{"num_hidden_layers": 12, "hidden_size": 160, "num_attention_heads": 2, "num_key_value_heads": 2, "head_dim": 64, "intermediate_size": 320, "vocab_size": 8192, "hidden_act": "geglu", "norm": "rmsnorm", "norm_place": "peri", "norm_eps": 1e-05, "positions": "rope", "rope_theta": 10000.0, "rope_fraction": 1.0, "qk_norm": false, "attn_scale": 0.125, "bias": "none", "tie_word_embeddings": true, "parallel_block": false, "extras": ["capped logits"], "init": "uniform", "init_std_qkv": 0.0348, "init_std_o": 0.00793, "init_std_up": 0.0348, "init_std_down": 0.00502, "optimizer": "adamw", "learning_rate": 0.0019, "beta1": 0.9, "beta2": 0.99, "weight_decay": 0.12, "lr_head": 0.0126, "max_grad_norm": 1.0, "warmup_steps": 352, "schedule": "wsd", "decay_fraction": 0.571, "decay_shape": "linear", "final_lr_fraction": 0.0, "batch_tokens": 16384, "max_seq_len": 1024, "doc_mask": false, "train_tokens": 88660000, "max_steps": 5412, "dataset": "wikipedia_en"}
MLP neurons of a small language model. Each row is named by its layer, matrix (gate and up: input weights) and neuron, and shows model dimensions 16-111. Each number is 128 + 32 x the weight over its row's rms, rounded and kept within 0 to 255. A neuron's up and down rows have the sign that makes its largest values positive.
After each neuron's rows, "fires on" lists the tokens most often at its 100 highest values on Wikipedia text that the model never trained on.

L8.gate181 [120 166 166 170 115 202 124  91 144 145 157 130  59  80 144 132 137  90 165  93 128 102  67 139 133  97 165 154  78 106  82 122 119 141 159 132 178 112 173 151 173 134  60 153  86  97  99  55 106 137 139 136 142 115 151  97 100  61 104 146 137 105 103 143 142 129 129 123 126 109 109 113 153 146 107  92 192 128 144 136 158  99 131 110  78 165 156 103 101  97 172  73  94 115 146 127]
L8.up181 [147 178  90 139 105  62 105 140 170 167  90 194 165 136 110 211 136  85 127 160 115 116  87 137 105 148  99 150 108 113 118  99  84 188 137 176 132 117 168  85 151 155 113 118 164  71  85 131 133 124 204 130 143 136 185 154 155  86 160 126  98 152 174 121 102 160 112 161 132 130  82 149 154 141 132  92 151 131 198 132  72 118 140 155 198 114 114 116 142 161 142  79 149 110 156 127]
fires on: "s", "son"

L2.gate141 [114 160 136  92 152 199 158 140 123 105 115 114 124  85 157 116 183  98 132  88  85 129  98 120  98 105 175 150 124 130 131 169 163 164 122  69 125 116 120 183 140 121  82 134 115 104 125 116 148 151 108 164  48 114 104 199 157  81 110 128  83 216 157 174 110 136 126 105 159 147 144 103 112  97 110 133  94 141 162 107 101 181  78 146 126 162 109 161 120 157 125 109 119 157  94 145]
L2.up141 [ 75 143  98  57 167 179 164 132 125 161 137 147  85 141 116 103 154 148 133 125 127  90 126 114  84 115 166 116 155 192 168  85 143 144 167  82 118 143 182 136 141 129 102 121 108 113 142 169 169 112 123 148  85 131  84 132 130 130 136  97 130 170  71 147  84 121 155 152  87 127 169 135  68 152 132 175 208 163 132  62 111 165 121 117 113 168  95 166 144 149 129 110 136 136 137 112]
fires on: " named", " million", " noted", " considered", " claimed", " reported"

L5.gate63 [164  96 102 127 134 166 127 108 159 144  48  21 156  91 122 119 119 119  57 134 112 125 101 123 159 103 151  87 113  96 113 148 142 166  52 113 142 102 168 137 126  98 163  59 130 177 188 113 196 180 113 119  74 125 160 115 144 154 117 129  67 100 107  91 138 130 130 130 102 144 163 147 169  95 122  91 100 159 111 125 116 138  99 102  86  88 144 153 120  74 120 100 124  94 117 124]
L5.up63 [128 141 106 140 136  82 174  98 154 114 147  92 149 122 146 120 138 176  74 141 164 129 131 115  99 128 103  44 107  68  79 130 156 143 105 128 117 123 163  79  98 122 158  94 124 163 154 151 179 144  80  84  70 131 148 125 160 197 130 124 137 161  72 144 177 126 143 112  88 125 107 138 154 139  75 118 101 154  88 152  91  90 149 143 130 122 178 105 173 108 125 124 144 139 175 200]
fires on: "9", "cha", "gar", "sa"

L6.gate98 [163 118 111 131 152 137 169  49 187 128  88  96 176 141 191 148 191 141 111 128  71 102 133  99  70 135  98 105 174 165 157 184 121 128  63 175 118 141  91  96 136  76 130  66 103 150 100 112 163 124 153 149  81 107 147 111  94 117 105 137  98 101 133 127 174 150  94 130 133 117 144 146  99 170 156  37 106 139 107 109 168  99  59 108 124 126 174 117 134 127 147 144 153 128 140 158]
L6.up98 [118 143 124 142 125 147  95 115 157  76 123 164 152 108 116 231  92 138 150 101  93 134 110 114 154 103 242  99  84  98 102  80 188 144 170  76 156 137  67 143 110 115 142 137 108 150 115 152 154 142 164 125 164 119 120  95  85 171  98 166 146 153 162  87 147 185  96  77 144 131 174 141 136 127 115 111  89 182  62 126 146 128 129  79 152 129 161  98 137  88 144 133  93 117 143 169]
fires on: " |", "ing", "9", "y"

L5.gate284 [117  64 152 119 116 105  97 110 136 147 156  95 125 136 157 140 138 133 128 118 130 128 140 103 104 135 167 125 157 121 158 177  92 165 150 173 171 142 151 119 142  84  91  91 123  61 136 112 107  65  45  72 144  81 126 143  96 135  95 109 144  94  63 117 164  44 137  83 144  97 121  90 105 123  95 125 101 125  81 120 154 129 165  96 153 109 148  89 162 126 115 149 113 100 141 108]
L5.up284 [136 164 116 157 148 104 146 131  99 120 108 163 122  64 171  92 166  68  80  99 121 140 131 110 134 152 134 153 110  83 116 102 138  84 124 179 113  62  79 139 162 111  61 156 105 130  76 146 114 167 149 131 122 132 133 123 161  82 133 155  74 116  85 158  99 139 110 156  56 140 169  62 126 103 135 160  84 134 171  75  66 153 127 141 155 107  98  98  80 140  71 102 137 115 130 167]
fires on: " E", "a", " O", " Dennis"

L6.gate170 [107 101 119 125 114 130 123 166 126 111 127  96 135 139 117 116 147 129 111 168 125 149  83 163 145 154 124 126 179 115 125 127 172 147  84 125  96   9 104 130 104 114 119 130 103 151 116 111 136 113 113 177 126 137  99  68 118  80 128 157 138 131 167 125  73  97 132 144 129 117 139 164 132 105 116 129  81 167 136 198 151 133 110 171  81 144 186 116  30 144 142 124  78 112 125 160]
L6.up170 [187 169 144 123  97 140 114 122 108  85 130 126  96 137 125 107  96 129 182 132 114 130 130 105  84 173 116  81 143 148 114 144 106 170 128  57 149 155 159 150 134 117 152 145  96 142 185 115 165 164 138 141 154 122 157 102  95 124 134 149 116 139  82 127 192 225  79 130 162  94 111 133 113 184 118  89 119 104  34 135 129 155 161 200 131  26 113 138 110  88 117 187 117  60 111 146]
fires on: ".", "pen", "ur", " the", "port"

L8.gate279 [ 68 154 180  94 132 164 140  92 177 108 140 134 108 126 108 135 156 131 133 163 127 138  63 104  94 106 131 153 112  71 148 148 207 160  58 112 133  72 174 118  86  87 154 119 108  98  53 143 120 142  65 120 142 163  97 103 108 125 102 191 136 124  73 127 126  35 151  95 144 106  96 136 115  89 115  99 139 142 151  92 133 120 153 196 146 165  89 108 118 172  70 122 143  94 112 216]
L8.up279 [134 107 143 113  77 109 113 169 160 141 156  91 133 140 130 155 132 106 123 192 135 121 134  94  46 149 174 135 177 127 144 136 162 130 122 101 133 142 129 104 108 146 145 101 106 113 134 153  88  85  69 185 190 137  97 104 146 149  97 170 170 116 121  93 140 107 142 123 102 102 117 118 130 182 165 145 136  83 158 166 150 117 164 201 129 185 109 165 214 136 137 103 170 119 137 143]
fires on: ";", "2", " /", " women", " men"

L5.gate118 [128 132  95  90 111 198 135 179 108 117 139  92 147 113 157 157 117 147 139 160 127 171  86 155 152 109 142 142  69 119  95 151 111 155 104 117 153  54 193 155 126 121  66  55 189  86 129  55 121 152 157  83  76 139 162 119 141 128  91  97 116  91 135 122 111 149  96 170 117 160 138 109 113 172 122 146  61 158 190 113  88  91  96 178 157 109  98 125  89 142 121 127 136 111 146 138]
L5.up118 [157 114 163 154 126  94 136 175 100  71 124  83 127 136 125 129 114 182 130 155 122 131 139 128 116 133  53 165 175  55 125  94 139 104  99  98  59  82 164 111  95 184 103 127  99 125  87 121 134 100 158  60 157 189  99 121 157 153 140 124 201 153 158 102 112  99 175 159 131 157 122 130  60 139 115 140 111 140 176 108 166 108 123 159 112 118 123 138 110 170 146 114 120  83 164 177]
fires on: "s", "d", "h", "n", "and", "ly"

L6.gate12 [ 82 121 195 155 147 160 169 117 189 139 110 132 132 149 127 124 180 130  76  93 131 148 166 173 172 141 118  77 122 187 133 134 115  92 137 129 158 185 154 132 157  69 110 133 153  91 139  89 122 136 139 133  87 108 141 154 116 119 111 137 177  77 153 168 126 169  69  93 152 168  88 107  99 135  90 110 157 115  94 155 120 164 135 102 167 127 140 105 123 141 165 113 103 101 140 146]
L6.up12 [193 126 163 133 158 102 177 142 123 148  73 122 157 152 160 179 147 115 113 158 123 111 177  84 165  78  98 105  76 133 101 156  91 112 140  93  91  84 132 175 146 181 122 139 134 104 110 160 106 101 128 144 173 122 166 185 244 108 117 145 165 129  56 106 106 111 165 109 104 139 204  98 161 160 128  88 125 125 128 157 210 142 117 173  79 164 129 148 170 101 117 164 145  88 137 126]
fires on: "en", "ers", "in", "le", "us", "ie"

L2.gate108 [126 119 134 152 161 160 208  84 144 122  66 134 156 107 121 215 115 168  66 108  73 179 136 145  89 157 123  82 144 113 136 193 143 117 124 128 136 119 202 180 115 101 106 127 105 100 133 102 198 117 122 138  92 149 114 116 127 155  76 137 105 168 166  64 152 146 133 116 140 119 144 179 176 130 112 112 132 162 108 103 119 154 159  98  59  82 130 120 143  57 168 120 149 128  93 109]
L2.up108 [144 102 131 109  78 109 163 165 148 170 109 156 135  50 119 149 159 150 112 118 119 169 143 112 101 167 106  34 141  90 129 173 119 177 102 138 137 149 159 100 126 110 104 126 138 121  86 141 175 112 119 142 109 139 119 104 122 165 103 176  99 149 139 114 142 168 159 169 115 109 196 131 119 142  82 123  59 144 139 104 137 113 137 123 106 111 159  63 187 102 140 112 109 161 133 109]
fires on: "9", "age", "ite"

L5.gate226 [112 143 112 146 128 125  99 117  87  82 165  11 125 120 115  68 111 102 185 153 136 159 125 159 124 193 149 160  65 141 152 154 144  98 115 139 136 142 194 153 122 170 123 134 126 172  93 136 110  87  69  84 144 176 108  89 140 157 116  97 102 133 130 101 142  98 151 176 173 107  95  98 152 157 185  90 151 133 128 110  91 110 119 146 142 107 155  72 144 158 140 123 140 142 192 138]
L5.up226 [108 146 102 132 121 120 120 120 138 108 144 134 131  97 124 208 115  80 171 141 122 135  94 154 108 115 119  91  78 133 170 163  97 187 130 110 132 126 105  92 150 116 157 130  96 146  86 158 149  90  94 106 178 130 145  63 170 125 112 151 155 173 157  41  96 118 123  88 119 100  39 115  89 151 135 128 106 135 162  66 157  75 134 175 147 108 172  75 124 117 187 174 114 110 127 122]
fires on: " Democratic", " men", " women", "%", " Car", " Women"

L5.gate168 [147 142 197  64 113 155 201 144 108 161  40 168 146 115 152 131 152 126 151 179 100  85  84 129 106 170  75 150 121 162 141 182 124  90  69 171 113 138 113  80  98 100 115 114 153 144 153  79 132 147 112 122  87 134  83  68 130 128 165 138  60 179 126  84  98 168 114 108 123 125  81 139 136 120 122 113 132 125  97  65 146 124 122 101  92 129 129 119 105 162 126 191 136 126 103 126]
L5.up168 [ 89 148 165  67 116 108 183 112 143 132 100 173 174 137 151 131 167 112 168 146 183 148  98  92  74 143 130 121 163 171 160 120  87 136 162 110  95 166  95  53 150  80  73 132 151 106 141 140 160 153 118 149 114 180 116  93  69 138 189 130 107 184 127 117 106 148 109 142 128  85 150  91 128 160 104 126 134  88 112 117 164 123 162 100  81 108 117 137 121 130 164 155 151 172 140 158]
fires on: "4", "ize", "3", "able", "ji", " against"

L5.gate49 [ 77 116 121  86 152 165 153 170 129 146 151 148  94  97 125 176 126 128 174 182 172  92  71 162 151  71 130 125 104 137  99 139 124 178 146 128 113  87 140 176  93  97 110  53 125 131 135 132  87 131 157 101 131  91 132 121 141 134  92 151 125 148  83 170 120 113 116 152 181 149 168 139 162 126  79 102 114 117 167  98 148 118 112 144  74 101 184 102 105 159  92  94 133 137 151  58]
L5.up49 [152 124 149 149 134  82 100 119  81 148 147 111 145 121 133 144  60  86 124 141 127 122 113 165 124 128 136 164 109  94 109 208 152  69  85 133 149 151 115 138 111 137 100 108 117 110 101 118 103 168 131 132 147 164 147 166 126 136 125 130 140 101 173 129  90 108 148 103 140 156 173 175 138 141 162 180 109 105 185 157 126  40 164  67 156 162 108 176 147  69 145 144 168  94  76 140]
fires on: "ly", "t", "ally"

L9.gate245 [122  89 160 133 101 107 128 102 141 151 119 145  40 111 110 126 159  72 138 146 118 162  96 141 202 102 177 104  72 128 107 100  98 114 104 147 147 133 156 219 110 100  96  61 152 142 143 150  83 192 136 116 154 116  68 123  52  44 133 107  93 119 134  47 140 127 152 153 153 183 103 168 135 139  91 132 143 135 150 113 122 154  82 126 112 116 146 100 134  79 162  99 114  80 180 130]
L9.up245 [128 140 122 150 126  96  97  91 133 122 140 155  90 121  87 120  96 128 108 134  72 106  89 142 102 152 164 147 119 119 104 135 126 136 106 118 104 133 109 175 104 137  88  91 149  77  13 168 119 125 118 115 139 129 135 119  92  23 113 139 183 136 101  90 139  92 136 124 137 143  70  96  75  63  81  85 103 121 112 151 151 151 149 136 111 142 128  91 135 163 127 129 125 136 192 145]
fires on: " and", " the", " a", " &", " to", "s"

L5.gate209 [ 84 118  96  92 108  65 125  77 103 160 152 124 105 179 130 123 188  88 141 121 186 154 151 104 140 147 104 103 134 145 151 113 141 133 120 126 153 220 152  75  97 156 108 137 125  83 151 172 105  99 182 108  92 120  95 111 130 177 134 179 163 113 170  80  92 103  88  67 100 115 116 127 115  91 107 102 138 102 128 117 110  93 142 144 128  94 171 123 147 102 133 115 125  93 159  94]
L5.up209 [110 126 138 177 109 113 145 133 136 122 128 156 167 162 146  95 138 142 151  36 132 127 138 108 171 168 108  82 143 131  78  46 126 116 191 154  95  69 121 120 113 109 103  63  90 101 135 136 119  94 139 146 106 140 119 134 173 145 183 141 164  87 143 114 131 197 126 115 154 128 129  85 123 162 124 174 166 152 196 140  78 126 106  25  31 112 114 108 118 122 105 114  29 134 135 145]
fires on: " O", " E", " X", "ava", " Ave", " Kir"